{"num_key_value_heads": 2, "norm_place": "pre", "init_std_o": 0.00869, "lr_mult_down": 1.5, "warmup_steps": 200, "schedule": "wsd", "max_seq_len": 512, "train_tokens": 306500000, "dataset": "wikipedia_en"}
MLP neurons of a small language model. Each row is named by its layer, matrix (gate and up: input weights; down: output weights) and neuron, and shows model dimensions 80-175. Each number is 128 + 32 x the weight over its row's rms, rounded and kept within 0 to 255. Numbers have three digits each. A neuron's up and down rows have the sign that makes its largest values positive.
After each neuron's rows, "fires on" lists the tokens most often at its 100 highest values on Wikipedia text that the model never trained on.

L5.gate659:164162111101153143120126106116099168167120131143147110146175112142126112113046098116157111100102137120128119133103087141108142167137112106115128124122151079143179118040106128188127098118122114117138047108173117126126079186121131146159122108113125213193146131155125129102116178159138147146
L5.up659:189129105164137099102103066078095096122116208093151126143183066116145131098132139087061147084108121087107109139162119201150147086050121101099127119083130153102110164158138158141125124113134101128145188091100166115158095110121133149072172124177166113157112106076129174097157128232097109079
L5.down659:195155142176119102160141099108155068166121150133064137145154082154077090124153152148095094111147074117133100092154147129109128056138130062050123149083145125127177133171100152144113142107094104181100161073121099100096106117135142119076127173168182137122137114142120166137138135142094103100
fires on: "e", "==", " ==", " August", " ==="

L4.gate433:159077135197113172112099132039137149104074151097128124123136088145155164102093158076128153115122138133214099122133200176125109088112188137115088167175101176177062119074155147140092055134150070100177142035132165177114172138104109101128187136124072089138103103133142105124092069167167114139
L4.up433:138193142135110131120124166171110158102167146096137170135187098191142129179186156131167109183104167125142139132145127070162084159113105136116101109095150171090106112116134117109085129163154106122150122157169182124133071127102099156108127137122099074092141067136123148153119109207110159171
L4.down433:129128102162205139080161110129098139140146115139098152133105106108088114158108137165075160076179164094131082094097116123100194133157165133107141128121113170092136104172048186068153049155151090107120108093130136116113117121200073121140154143135148141164104146132098087156165154148129128102
fires on: " is", " a", "9", " was", " "

L5.gate343:143130148126109118146116101127133120143161103136120170127168129184166180157051131128119171120089097200129177152155091114149084161140122066114157152140090104115106106155125154171165175123059215169118091118109108149116135157090127118154090135178154155101106152171182108106141121045098087165
L5.up343:123104176182093144114118161184134161152172143114146138133134108163123175167122115115161141173171091139139097170145050100125154093162134043184132164153107087156070132165172198120124161199071128180088086098126129145157150092094125120175148174216147139136145128157178092185137142145160132150
L5.down343:073127073094137108176124152151140136131092064084148125118091126166180098115115089106142147158143119110101120155124040076128174098124111150130142183075166118120122145191092154124146146163099114163156179063170110139169181149150068113115098093089189157092113108122152121151113096137101106116
fires on: "r", "L", "am", "ph", " v", "v"

L4.gate693:122076103135132133101083127134097150168122137159145101097125143179166148165152128142071134104131123119145118171130170086129112167160131153083175159086156152169135104158172143193159130088063165108174149145142128134107074082110119118200157096129064119125093113121110129098107192150134105153
L4.up693:170121157152079140203130108133151145194081144074090132141143108166082094125090136112115060080168126044127123109125105150120135150170155138112099148094134116144169149159091123109148118176103095093126123119107072112152069157100133105175123128114149159087094120115108086129125140159139159122
L4.down693:129159130140103172119142148164105098146126128148122074108101153078081126096163122152128125155042113079159152132118133112098143055058121144078109109116142084149140158122151164079144150108156110186127122117062157103125111142144094189142158128186074104138138075135137083143171158087124148114
fires on: " in", "-", " of", " for", " "

L4.gate389:161113123110146082088133203071123114154155143143157102074173118160062158130137083153159170154129132195111105116134102099158132089169137075136134175114108075135137148098075116129131156130110102136106088105144088176080173180135125127167089075116103097143131140123122155146115097102189210134
L4.up389:100110153121150078120122116148137171159145173159147133100163084040124116173101154141115134122142158173120130156107135114113102093142115117136137175135108106194105147074188127135111051160145114114150110127153119100136136117189148088162167145139132160114164089172151151184119133178141115073
L4.down389:138120124101151093127117159081066115168116144138098145087109087158140121156106128087153121110048120147149103169090079125169108138137162147217111185096100174168143178091136160054086094106089141178133139157136165171064156160161152160105171096108133138074078112096074135137117106175113189123
fires on: " m", "w", "f", "s", "n", "r"

L4.gate585:149128151102177122119108139203138160168161130097076146065076139099095166108129190091151133133155117072137132162148115095142161128069154124117170191111168129151134056101106142174060090062102121141169149070171172098140117093126172115157142081146137105098071136135172132074098100162088108099
L4.up585:090174151160153108111136167107105190167155155163131123137149159092097155144113154131177167176171158100149125122175154112111090189156141140168172193180132197158150150102147133136125137193099135170154126102151151153119117106153126091120106138112062129138126125112154138103076131193096112170
L4.down585:132092151080153142070119131151130099203099170183134121150093112141099091078107112117084104092116124140120137219125106113120141152157090101129053161123121080157127157155107095090095145143191078129137143164087135117134145113127098207127168155225095144110157078142117165102135139156110197135
fires on: "ly", "2", "1", " also"

L4.gate68:188164073138144172116129157150074101152124109173146147153109143121150121170134159139097161142123109131134135117117179125115108151163156099114110127140171150119149123108092120146101154152115120098089166112133103114168095125142154107139215173148120130105118064123139129114126067119167150167
L4.up68:154150111131140177084168148117143106213084080171072113123095134119096142113163140162133116175082127099162134108127139096069127116167167109138162090115102124112194185064100105106137111143134096112063161111089083124106120152137114194081138109172110129140113121182099180056159128173137106156
L4.down68:150113080134108140136190170082106116170116182122157110127117074095191117166112096073182156105118147136141115128110138195158186131170131178137118118043066133146183119146150108108137178096176125140178131168121143144114220088211113126150126153105175146093161154118108104159131110091151204127
fires on: "\n", "-", " (", " such"

L4.gate479:156159182082106112125116136098114091199157108148162112074160134099165136111127137220120164100104100182119133118172099154085106168124084108154119122108133059165153139114097130138143135109134125103151163116154114099126079133143218141151135104066115128100086160072167141105123155141138129082
L4.up479:128119177131124126178103193115133147170104129111118095090105163123096141083108151132086084162114138147109153146200145061154068154143179113125153150152088107151126124151149126135170084170112105134180096095130110143085127172169135189177096121090089154171109203108141097136107124075127113164
L4.down479:133173147031182093093123146108084156109161157148158127101161156142086100122105127162137119136101156089091126165067136086139075130206109121154138144187106129137126150114149120130088146163117142160101128091172146123121135159112169149150099099125087105138181102098103156110075101095051102085
fires on: " had", " Dur", "th", "g", "w", "r"

L4.gate120:128209120142144152150168086151128106147106153124150167093172097198165129170134165054119109182119134164123095116135153152166068113111167085134145095131133108073142146138112144104118175108139157128144154149104145132165134128173064108091089159123160075162123192159098145117073128085101136131
L4.up120:145102133112141131151120175153040162116118149133126114120110149116169094192154096121176100110114079180104113157182130140137170152169142146171081202123103120119100096164174137157139130194138120126191189152155090134123109135123122155150135144098156107132121123135127104150138121135078198119
L4.down120:128140178139115093150150103081163136146105140106081127128138126143106109104087122127111135134111156104125040121164155122109132063153115103157114175099173134143152148201116077101078158153154118123164125118138170146108139119123088104196092172114063127108150190119088153079154136084189143132
fires on: " G", "or", " his", "i", "al", " Car"

L7.gate78:138115072105109118182087169120112112112108102130137163101114095132102117131113086165117174092116117104088045118111109123119179144134142153062145183138127146138151127165137155172082072102114168137113107148093016093100142110139059067169176133110118120129104180027151120060084081117162110102
L7.up78:086138097132183146135111080082143109099174156108150095141094141093137116201037093196132124213095156096073089081117119122052089157186132146119143152081145102121134186125148078160127159162142142144084168173097102075167120125146095111111144122114082100160086158083135173181083198094069114107
L7.down78:137108134091103151138118123126203151141107120109124122082099099083132135078123241117107131171148117087160105162136142156108081124117097186118144111143071181199120145183160136084123128122100136136137153191125086134068150145108088072121128098176130164100217123141130127136151148120126145182
fires on: "-", ",", " and", "ac", "c", "ly"

L7.gate683:110118094131151170106174142084122144117172118100191171178121106141153122175125153089189127092113157138105102079167105112098100087112149083113140160165078160136108141115140193105134131160161146046138116163134123136141181167114156107101150099138111105076135082116130115152127108130178070128
L7.up683:125083139061138129066068162164081093151179108154115148102112105107097120167100123089092103093151075141148110156126149138122142179193139160114141138092106151111115159130113144168143052123161148142123180092161139065159115117171068073104123117146162131135110098110133196175127127104092157108
L7.down683:136117100162089128121123152129138186092118090136086174155147159205129123122141181142172123152118142153212139127111112078089154175140108134096151120118175138103196112133097139137123113139088104123138121130073109147097097117092109146148128125215188089158087136114161101150163100063089141134
fires on: "\n", "9", "0", "1", " (", "7"

L4.gate40:081137178160184147129076105100112103171086187092153161165192130151099136077165086145110172148111121135120158099046124147127125141126152147080100098159093126188172118186122145130106157139123105082112103140102147076117141135073095159150131080096146140145126149140200197107167172097129181082
L4.up40:097121166166148138099162118134141088139115138155143144112128134129056176129128110140175151138130074142123195182115109092109131063125124098077061132071078163082108117134148157128118120124135164038135129048071145057151170179096122147172125065021135129156116133164099205165140089093084103133
L4.down40:063204130114134085127081106125074146116101162144126102083180088149125151071152187158143106162094131137184125123048120150130114075117166135161065125122201091129188106143127160125097181144131072124131168113145119094103116126060116119148104130108096074119116130178139132146108155112155188138
fires on: " could", " was", " did", "7", " would"

L5.gate14:118149134122058114114187190128109153153141122119178125142156070155127100137158172107149138193090168162102095174086119070068130183089127099112079075076112155114129117092156098130110110114085102115131128123145155102109124055106132156160164093083106102191110142125124168139174149068117128133
L5.up14:150181153173146099136155196133112139140099134129113147158105124116155137087095138112090142158127096156175105135108147159090126178184151081135165121138194099161089179147149150123107135099108106161160114095162212147162158123108096057159155148180091126120130058148153116137076159173125108122
L5.down14:163126146104149131139164103086104167096124116120170128094123119107170096107138174114115133124134118129113135124098123099061130115192167069126173126124153128187086178092148051078083129097059133149142137143105134104167070135091116119191159094117156136145178092112129134137101097159103168129
fires on: "g", "or", "°", "mor", "r", "N"

L7.gate276:059157105165112142110143091130104102107121206115112109153120127149135214166149118098133070046185090135145119197165104092117147143164147085134111116133122184148064123147122135167115114157105178151147043082127122126092078176090153147125143118119139143098131128155112134187110160107116140087
L7.up276:160141149195137128098154132102094096136143066137141079112080139114067129124186157154097153142169091128134141174136119131126120103060121176080148142119091130127128126181167127097131097167185125124170073105081122062126170145087118097133126137122156181168113204117138148113107208094103109184
L7.down276:138116150188150125107093162156176113114161097089063142131100143111163197105150085108196131106133064149169156165089148136137110116170086106162172102148162105186127116162121141148164183220049081100124152105077151104166163146163140155123099124145150150089158123130139122089153146149099118078
fires on: " in", "s", " on", " In", " of", " is"

L7.gate305:110122136120118110142117108087040164183137109079109091121097099110099116134121166174137130171118155141091137116098116117110129159090103137156131165165165093144104123133185124117130172094065081130138194124106136148077176170089134119097113086101093169141194137115198149080170131139177069083
L7.up305:113075088135158088093149105085067155116212080096120171088129141174095142128166162105101142131132076133149074103127131138158123158118089140143158142087133103164108127103079111185181140137150105093113109150138110070158125156157093126132145127099133141122113164073171057120126091099090135121
L7.down305:070150159104118101089159103105109123065149159148203177113126108151178161102111161067152162161136112134112126136137064142125135144103115085169111129113200105131097149121107131107165125118125126124108097135083101151140114119118136117146162111110189151158113164143116135081142133099135126165
fires on: " a", " be", " was", " and", ",", " is"

L5.gate351:112104124133133141120074115095110174135085210087142132109195084099097166106145120103156106195093139078119188191142105122127140167189112114121107118157124165164052111169079129087095131210142152165059155155047145157127114128087118046093121122159096082167123157062162152123198151101072141152
L5.up351:156079085117120099147111102109142132099098088119170164127160154088088177097148154166160193067155187109120167176122174161148096173062123159153115147208116180166159163052122099177097132138152118113138177108109126124105165126142154141143150111065108138197148141126133100154172160127125118101
L5.down351:113114149107181110127147180143203149131185120133097117084144161170065096131156103131129164171170109166162135113110105122142192165125100100137177165071122113162118111109146120121144091124102163121108139177155131124143177084122137152087125167140124116062103124139111115151105104142136062150
fires on: " were", " as", " was", ",", " be", " is"

L5.gate120:137144116145103105197110142104154142131191186148094084093107116134105124128115181110094127123141094113082096151159108129134148127146154141059158143140136075100097064130172111145143144045076129140098154165184157087114130070178139114151183083130132127081095147119104082093132163170143131126
L5.up120:149143103143094130183107071091119136182133083061122136147159141113074113130174173179119131139101177104137110100155108076146138104147078188034158112174130095128075173127151179083063111112095149143141125116105072074146107153143096158098189173137097110128143164148139116081169081130098127160
L5.down120:130093121128118128105103096189175128143112120147124102082156068140148108127168169169092181153103115144142132125073154075157145125134162152120115117167205155152157158146161095087153122130119082157145162172147162082144150068123124125099120087113079113138132155179095068130124158147083078128
fires on: " –", ":", "-", " |", "|", " "

L7.gate94:158062161143114140118142111082141143115136162089124205107169126092121137144209152086106127166111110093124077101113113112112118119131135086141119104066086156137107091164161138064116129125155047148133136043136171071131069182101104081120134116133119108171081120081123155146058101144112073153
L7.up94:132167158108123092167177075108141111175113165163136128117130117120158137141130144127158092182136179137187130110103117120083124133056111166079117127124110144122178131180067119080070147162166148125135097118130185228108086144131116102131121116124156170141166145110163101087113101176168161121
L7.down94:076138043128104142105137136116127098189111144126084120088161116122185136107184142160139154088153143161145122122159135147076113128149126118117119163066058133133138105116078108102165157139109083128081124150052137156107137118100114146143120143098147108050122130144161168124134135136139128092
fires on: " "

L5.gate510:102065094102108084147121085167144138130196125169197135122216124120119187174154126124102111165138133136124183160147174170134126126124086190119165167097132150193102122144103173175066134106150150138146072184129147111083162137106092154069116071133096094105152157111176185157131131129116090125
L5.up510:137138042116107120143165113186147185107159113125112140101120180128093156156156117129107077140142134105160196129105162136141127113147101161133124151162114131114156096108157142163140139122097095143094159163057115169089138154087142069147107046138080121103139129136119115099161151129121121127
L5.down510:110145079134198083149082137085121107108167103135122087164188134144135153117107130114140087185088166116143103138117153173184146142143076101131125121133148120138130126097132166174123098136084183099056129167060177124105158146094126109154155132088152101154105165180146106148157088150130125122
fires on: ",", " was", " as", " became", "),", " ("

L7.gate216:125127114116097146139170097171132173132106118142112111115066137183153121090188109137134147097080184202118110117137066095119149102130100142096144098139113133105103135084143121144090119151140088158094173082189116134090125104160140127121119144120077100123139095137072088140159156150186143192
L7.up216:157132147152118121101193187161162161100108129145134151164171099128134155151154105139122141140122164108140162071109149097140155147194150130136152079140143094095119128123170162106177097137180119138101110069193106107058177096079131106134157177156098137126103100137187090150130069192158085135
L7.down216:167081137157138103128142136141111127176175139130144150138104122106132072190119100178120134139157159157122116164117128142111096143076136161121127079136186159132101081120134195088156105121030130130139157110099172088113104085132119057180112158139089154116203120141149135064146127160118112115
fires on: "\n", ",", "-", "0", "4", " "

L7.gate429:182094135137129123139140143162157162107120124131074125117125130091086175154112141194131119117141136108097145073086106133105055173058088097142106138084156141107129169185100125132186077132161162090132157133089119157151104070098138179119127091105130154121134135084113100112171104138118076134
L7.up429:133156161153172059114122111113108151115098130059117128164099083126088086173122165109076173108172120173070133131117097118169046143142108122168118100139156113145104087162141117150151113155206177086189106157159158081155133131109107134087099154122144121148052131062099108142110139078115130087
L7.down429:121147126093126111139122165098106103148066078087141123114088114145084082127156100102129153106190120051139159133083098102145112159094073071141177155141088120079106138168129133148159136138123094093142151106034095109167050110105144134107154114143121078038123134167131047127123134099123166144
fires on: " on", "e", "i", " by", "|"

L5.gate368:135153171046129106143151098145121169097183082174201102133171120146097099167069139178046134063084150141114133109138123111134094148185150090092128136162097190071160116115133093141130153130160137128100106128142151161157110099137136113139079082147127060181105101154149040175121097142137097182
L5.up368:169146103098145120149086113196149176088148150122155063146141119129161103153059120138120105144173091107091140095104167076093141195152118141136129156163125125113081181108164159090109120116136116099171108060143161132125157082094125141113117079156124103126126082150127111196156093108094155131
L5.down368:088059139149101143096112170100140121092144105107097176183112107138122098159090136076152098152135154076164158147094142117153170174116139110117143129113104086106092165152108144072141083130038123198158116127106093149158127138162173157123075175125132120107142142092157140192187149122183118123
fires on: "\n", "0", "\"", "9"

L5.gate516:147152146138112077130130182168171138115094118102169137087101077165198136115144150126150104068140150117109098121087117129139121129094100141132108103124101136111240129138085108140158118081122134134155096149155155099135157085119171213094116145093123092139100162142182089136128083151123057152
L5.up516:149132123154109070116125170110120137211191129157127133156119146108128091131094099144130140108126151126149157104177102151171090184118192156117185146115143167089156162116152146206062158131097081193142169125187151111164146122102120135189092168113158202113137140124159170188125084109118094095
L5.down516:127199115121187135174107146116144156080130153146105101149056083127153130109114132179096184116082219161095093143212139081119128143105115099093111129147131143116089166130180165076079132110163076114109131104108172148141174101074132115137111143152133189119101099111094092179088179079146121087
fires on: "5", "1", "2", "0", "4", "3"

L5.gate150:116136117081140141147174104077168158175151072130114109094149162108149129109100118095096121097074147120071080123108108113138158128178132137148127128129134128121157147100120092070119154185099108096138113152114133075119130094137092151098181131120095147150062158137139109132090093057124063131
L5.up150:074180096135125125129106146145140187115137075131158144109179167099185147177089155180080108049098155089092090124078136113088121092142152096151134150136113122132125108150174101144104111121092167157099126155131095093180059131121182150139142103133110104107142143116181117141100217137144097145
L5.down150:090133131120106067145101131173105086182083079087073139188135115133137154137066187121106090102130128117157091107092155132133095113143111180115100173148128057090121115096123096098101153139131148148121181163132111085143126142077139133120187125148136135123152143137179139072090140130072098059
fires on: " The", " New", "|", " of", "-"

L4.gate699:121190106077104170102144129167126139127130155117142082102114112089127144103060115218126158134162097118093122204131092183176151153078136088104078144163153131154073150111099078101154163133171096172143102143168149192095157148116105162091175184112102124109168130087126174154086104076128136152
L4.up699:190098140104099170134166126121167096166213135048088174119104176183137132161152180178116105137164144061097098143062108099144169116090149127117133146095091087098049174180130108145139112098136088123153075179134086135128129080137131171114172225150129080130121191096105135115112207157164128141
L4.down699:133062139116123100139129117100057117165114143180119117157131125155153163096117209138127138173174169126106086107087123093182067210143139090148187198102150099082108141099106147129124120128140135100122113159140112122128144138158106152089095155151108059105119109143143089143064126156150076130
fires on: "e", " Website", "che", "me", "and"

L4.gate231:114090105145158129073156166159110106163096141074118107162093068136145110185128143096129121065129093113136138126064120100119081147138113071191092117100163114122175134150134118132119134132163140076131099116161118105130167120126116154115147086136111113117120135173119147136056045083123083125
L4.up231:100118127081169128142151122095130114119068099056085200198132153156059105069128175148060160107192105183139140100135132176108167154189152118080173104152106139114138108130069159075107103068121157114187165124141121118127131148130066140064117144143138140160121117133118115067131084125161103134
L4.down231:081109126124151074198160138102080112136088181145082143138117064091119145161098168131151112101180050095102158110091135113097176147112122104067123075151136167083136177151139100136178136137100122088128147107118076113141166115125067097051118121124192086128177096144143126181099069145104105098
fires on: " on", "1", ".", "and", " by"

L5.gate18:110119143088101168119127107202094078139173113138143105075130115126190107173104139130135062152115100132115104151175089151163111153183135129109084099139110091153152140133093105175154144088121145119187131079113101101183117171079105150098087097098127187111163126105099150076095114095062167109
L5.up18:129141124120145131069156146125138106120165184126058145123144130092121142088096162142123139128150098123098076185134196124097111172106069147168100153113125104138114116129161141126145126096135188135214168110107122114137151164135147160073162134133136137152173126098134155116102143158113129105
L5.down18:144115145116197159080124093137121147124136123141072164121160129144159126144140134138171099096126153083076095130109120137076087134151145123167130197186100125112084210165132178130115085156068112102135072096116149145162125102108135115153097170130102124108128118063185107099067124122129166159
fires on: "-", "i", "e"

L7.gate442:104107128091151140111157108166109082121097159081106161146117110114108135185163158093129150136062166138066135109088104118080130178086163152195166104143156107155127147152101123121140115080119111138160068112116094050157173198070153125115127115182059112145068155116124187144103103132118144112
L7.up442:075178154127128107112126093138210104172121134108130173148103142121152111099137142146179192142119110170121124142169186120166113152101114206086082136131118130144084113161102156097078162168090077125095089092112095117137121119139174134172154113127183140138143128045160091090121144125190142088
L7.down442:127110156108095162168196169156162148132163133086103148110134150134129091218123092168177153153117153083095099105102165122125148108141114076153170100093137076166166068095087114148123117111120143126170026146142114089132103108112134174102128157166101110118113118150100154085083129137102132132
fires on: " ", " a", " con"

L7.gate80:159117145113183143129104093080075103120168079122107128137118137167101116125086162128122092091114122164094059128058141127139180087088105144113169134061203117134147140166128120088102147114085139097143133168027108147121118103139146094104102120071080131108135127140113141147139121142165113153
L7.up80:128128119110145159121108146127134172123122145111170135149136088115108138112123237123168112168115084135153125097120092095092096190115137096143142094099162108119089122152115138152185115144119150087107142117097074124158169122097200106129120151162162170129113121148098140114114118112082129127
L7.down80:094111189166138125166133130042064099128142163142113102135074096177152134116132125110144168125160210177112084088153098077134080128094081055117118148057179115122108130161111130142074075109115144152177135102093122159169103102191106100157134148136100148158148162129166129111179155103201145106
fires on: " re", " and", " a", " p", " de"

L5.gate273:163090203036173152105150178161118130127116118146090092131112073132126147072131136147134178088143169091122127090097111098115116098161109119176117138141138121104099139139109168114088126076144118108190122128134114111124147105077161079108133114188136100159142122162133052145098149144168049083
L5.up273:172175198171110072124113090179128128183108130138143090142128122160091165092115155114165110115119140056116150159155018112154210151086096078125187103153101123074146116092115171113104103119120172126101154126115146150148087171119118114136110170138241119144159151180111181184132166132129101106
L5.down273:221134157152113108166117108151202155137119129123169107150080109212157077117096135159067119082064164115123115140139084085126124106129141091212171186116144108134115131112140120152108130091125128134132143064127078130141123177123142147202141114120122149129173078102156146130111148121142143107
fires on: " they", " it", "2", "1", "t", " under"

L4.gate593:135132125123161136102099139074089151091093104120125136138136143131110202090101158107141124098090144093150168120211044072110128140129116168138142128080167172151175148153105104195121178090080089131163092108090128111144133131097086134118169166139096182151143164154166116152135175045124112113
L4.up593:174103189129173127140171095149085146147118153123165120180103069158067096122118130132112124123120096147164132112121107070142147174108079125127094118119173111126167153102128150151105118129101108090123138106093133159084088137088199100110102115169109176129111105163133144030111073083149109095
L4.down593:137165163120133171172086070132123121193032128146090142101102198174130149109157134103109167130098116111152119183091110152109197110085190143124199090118086134168027135152098111164107151105154121122142127160102095127141153131151167108148057171105124097141135137137130145101161153174143109151
fires on: " by", " had", " of", " has", ".", " have"

L4.gate164:132106122146105118115147127196100142127079117148119118127133082117089058086149063128127129168118109080090030087102109085137111124132126075150124122080149140168084170132137145134142115130071117111160110126152094156126132099163067083080249183116158142144140123147133131123152104102119081180
L4.up164:121064088166169084124179146138142108110115110152076123146170116063148109101130185127070114095089138215185162107084146126115108178082129180086144115130116117107139094112186084159132116115163094115109115099174123127135145137156164121110105158103159169110161124118136119155152153133120071141
L4.down164:099148148140107117152156097137121100085093153151141147166186061134178118119132210128075144137144156151120144150151127102138169171125098150127123139101105176090161164123132156093076201147083114164110146102184159139117152159127170158149191080096102139122136152088143147093182163067114119164
fires on: "-", "ed", "–", " of", "ing", " was"

L7.gate158:100145107163115147111165109150138122120127145170125078135195142137130089069063110140149120125156137094138081147138123161120082123210142105122107200143077104134128088028068144167141148079098149064139137095134172080152187148073123132080075095114089132094132075098123152098113185138142156164
L7.up158:145055133133063151196090152075160130136115128117147155112146114137121157104139141161193160063148113075095086146103198124097102138058087134128125092122108136100159107112161145129118124140147168130099095106140128094203105139175113147138106093166154119182139078124151138167082091137153144154
L7.down158:119083101123083192124141114120148121165202119169101125170171152140139107134119117133068187189149134079136138098110140127072100098169151081158096079100042152150070172173134159133132186158128139154164112127142118111163121121164096125125105149119089148105095136138108101082115188127163102162
fires on: "-", ",", " –", " ", "="

L7.gate66:064102116148116125072111094186166191163111108059126070109102108108105130146130111124124093160159093113111155107139080121148156140083147068106075102133121181116120104084126125127129197153082159104109123124113070216131165109192098114110154165131101111136145162102118151198134141107118173112
L7.up66:158157117145049156141163135167143192152119110125147166100081145076147037165117100113134123131168109141148163144113088183187119129126170065078076174109082187137131151102138148111136149119109120078174110139132135170145150114176116122085075114118077115107164144117127099104120129152087185119
L7.down66:147112105076149079149135151159133085078140122127184176164112103072073097156142139115089156147154127114125082152077099159110133108122105099141061108103113093126155125089140134147067173155077142145156129128131097149127174081172117136137139126132114111105150131136149078153138161113100068169
fires on: " the", " |", " club", "s", " for", " joined"

L7.gate315:165149190103140118120138149124162102075103109097183118088129102132149102103127128078163095111109145126159136135102164088122074119134123110168105137142112142135087102163237144123072091117110141134160109096177142102106149119122084142139153123136135137135181122171174089145111154122059120024
L7.up315:106170106105115161068130153194104098111104091095156157118129115105166153050120094076122134147116137145106150150138086163098090140102105114160129159202105149162051178104122141068143160153159137116124090096137161153088138140071153130098117176097098077112119091174220119120171137086100180092
L7.down315:092167118115115113137132114120188106167086124143087146127150111091137110069123111063147115164093119131135146113150138164128123148146158152103034093016151105106084087151122093071087094114150146139176179097142090177095173109151122110125188096156124174131111114148155126137110167132120114124
fires on: ",", " of", " from", " for"

L5.gate335:123164112130134131196118106080119125099107124094119120108152153097127135078108149156188128102171132084097117136160095133174131128084055114129183129151119173125141125127102097065160102077183158124131159102145117150159102104146067108160155119131145123157170068090114107116104186127110109095
L5.up335:167140067079166072142100114119104099118114168124131098106147216148151137088084136085126116165151076101081116072116066136099102071124146160176203199066104110108142104159113129135107083156118116117114095148135119104201125110218090126168170151162129194170097102139146050122117156115147160097
L5.down335:114129142082124191101088196118088107173172124118139158135091184149139140138184119098128086150178147139096099086172168156103126139141107132122130161114114134114156125070187133108056120129148122094130124150101095107073094111105135101117118124105145148119104153089168165157155111148177173130
fires on: " and", ",", "to", "on"

L7.gate311:162167193114128103127173104188161177105123073046181138132151145110110119149165058105142085097143112075127142138133132183177156184071115115117143126114154152149087057139131152099127120178129112146121131169140125155130154093178136150137146109121139148088135066090133123135127120089130128106
L7.up311:105110140165063180116139176066160128082135104125124120160146117159157129177122070116138115101147115121112161120112161114084072125132171168077111155143134106110091120098110143119097121067161133140108121095101171183142094125132175097119122144160125064177098091175142108055143131135119099145
L7.down311:113123101110138171089128147094160116155116144129161154181075089092117090123063084137172069089173170133148130161162174078115104128138093164122032118090124137159133071076181130107115098119100062108137167130107145056129189119139156160118088115126178136111126113172155090091134089100090115096
fires on: ",", " of", " in", " from"

L5.gate320:094138091135168128140123187088138129127123095052183150168130118167075152138129095125175104155196123122097092140152080117126086113082114113100124132191145150124155148075103101133145137128137147070056167102130070136148148114134120129065114117075076121177132189093149116152146108132105136122
L5.up320:116150117169174055162078160163161081125045179133084111074187157148193125135139129112148121090113125123120147082061115132150117188097133099123117136122140115113154126120112052099150120070120137121100133148123111077097120154106178120097142132199150190130101099166101116158146109084119040107
L5.down320:140165170143119193103159119069067154188124092139135160140154125168115060161150104137142082119104127098100133083108139140095183146116174141158112206092092125143104073170160141129117177100162099135113121124132132100102129123115149055119142148124139122058121091117110112120172158141135123155
fires on: " and", "9", " or", "0", ",", "ing"

L4.gate423:091177149154137157200119112096103077142068143120139102108185095079187134148158074132162141108103068118062152175102104080127179118130059154142130083137119085142129165164137165079118140120070104147173154073130137102101105150112103114158123098096124174122132150107155099145097163082077100148
L4.up423:108085205147113144180120101114189081120121162102191107110093157121097087132150121137133147146143102117132199138094186099124163142128139124143128081128074121154104093116175157155194090085141119144144120086160145121110143117148074116140166145183099158128131081075190120146069128116071109122
L4.down423:114139124102117112088094080123143219157120125150100147161089125083147198150193102113115080154132167110150162077117175127156084138143138102155172135118140138145196083093167095131171088107103116151108103191123121127168109156100145117138079121101203118138130070133060162174103091103107133072
fires on: " of", " has", " have", " is", "th"

L4.gate176:144188106158134161180109133138058158114110081146160050155139147132105120163115143128084192096075186133004139189136142155088174116135142112115146186133136088165164164105113101091160136141140137102122075119123113155148131139137136123175191093156122131138110149190135073147151126113147186190
L4.up176:130130105151154053136199101152143127112169107171159192148159090098098132087092087136113125102145110216059068162106144099123106156080085125160149110088116053191112106138151142094053131126169105085123108115158120156158155087146155112094096156147121097092110105130128161178027178111108147156
L4.down176:120123128127140106166080119145100123154151133160147130146120171097047146136117165153109109105111107161072144130094113175075174163070075206109195131150117118155081181085140150135139100144141106118117087150107126101160127137135065119122159120106095110125076113133134127160152141151131122142
fires on: "1", "9", "\n", "8", "or", "lo"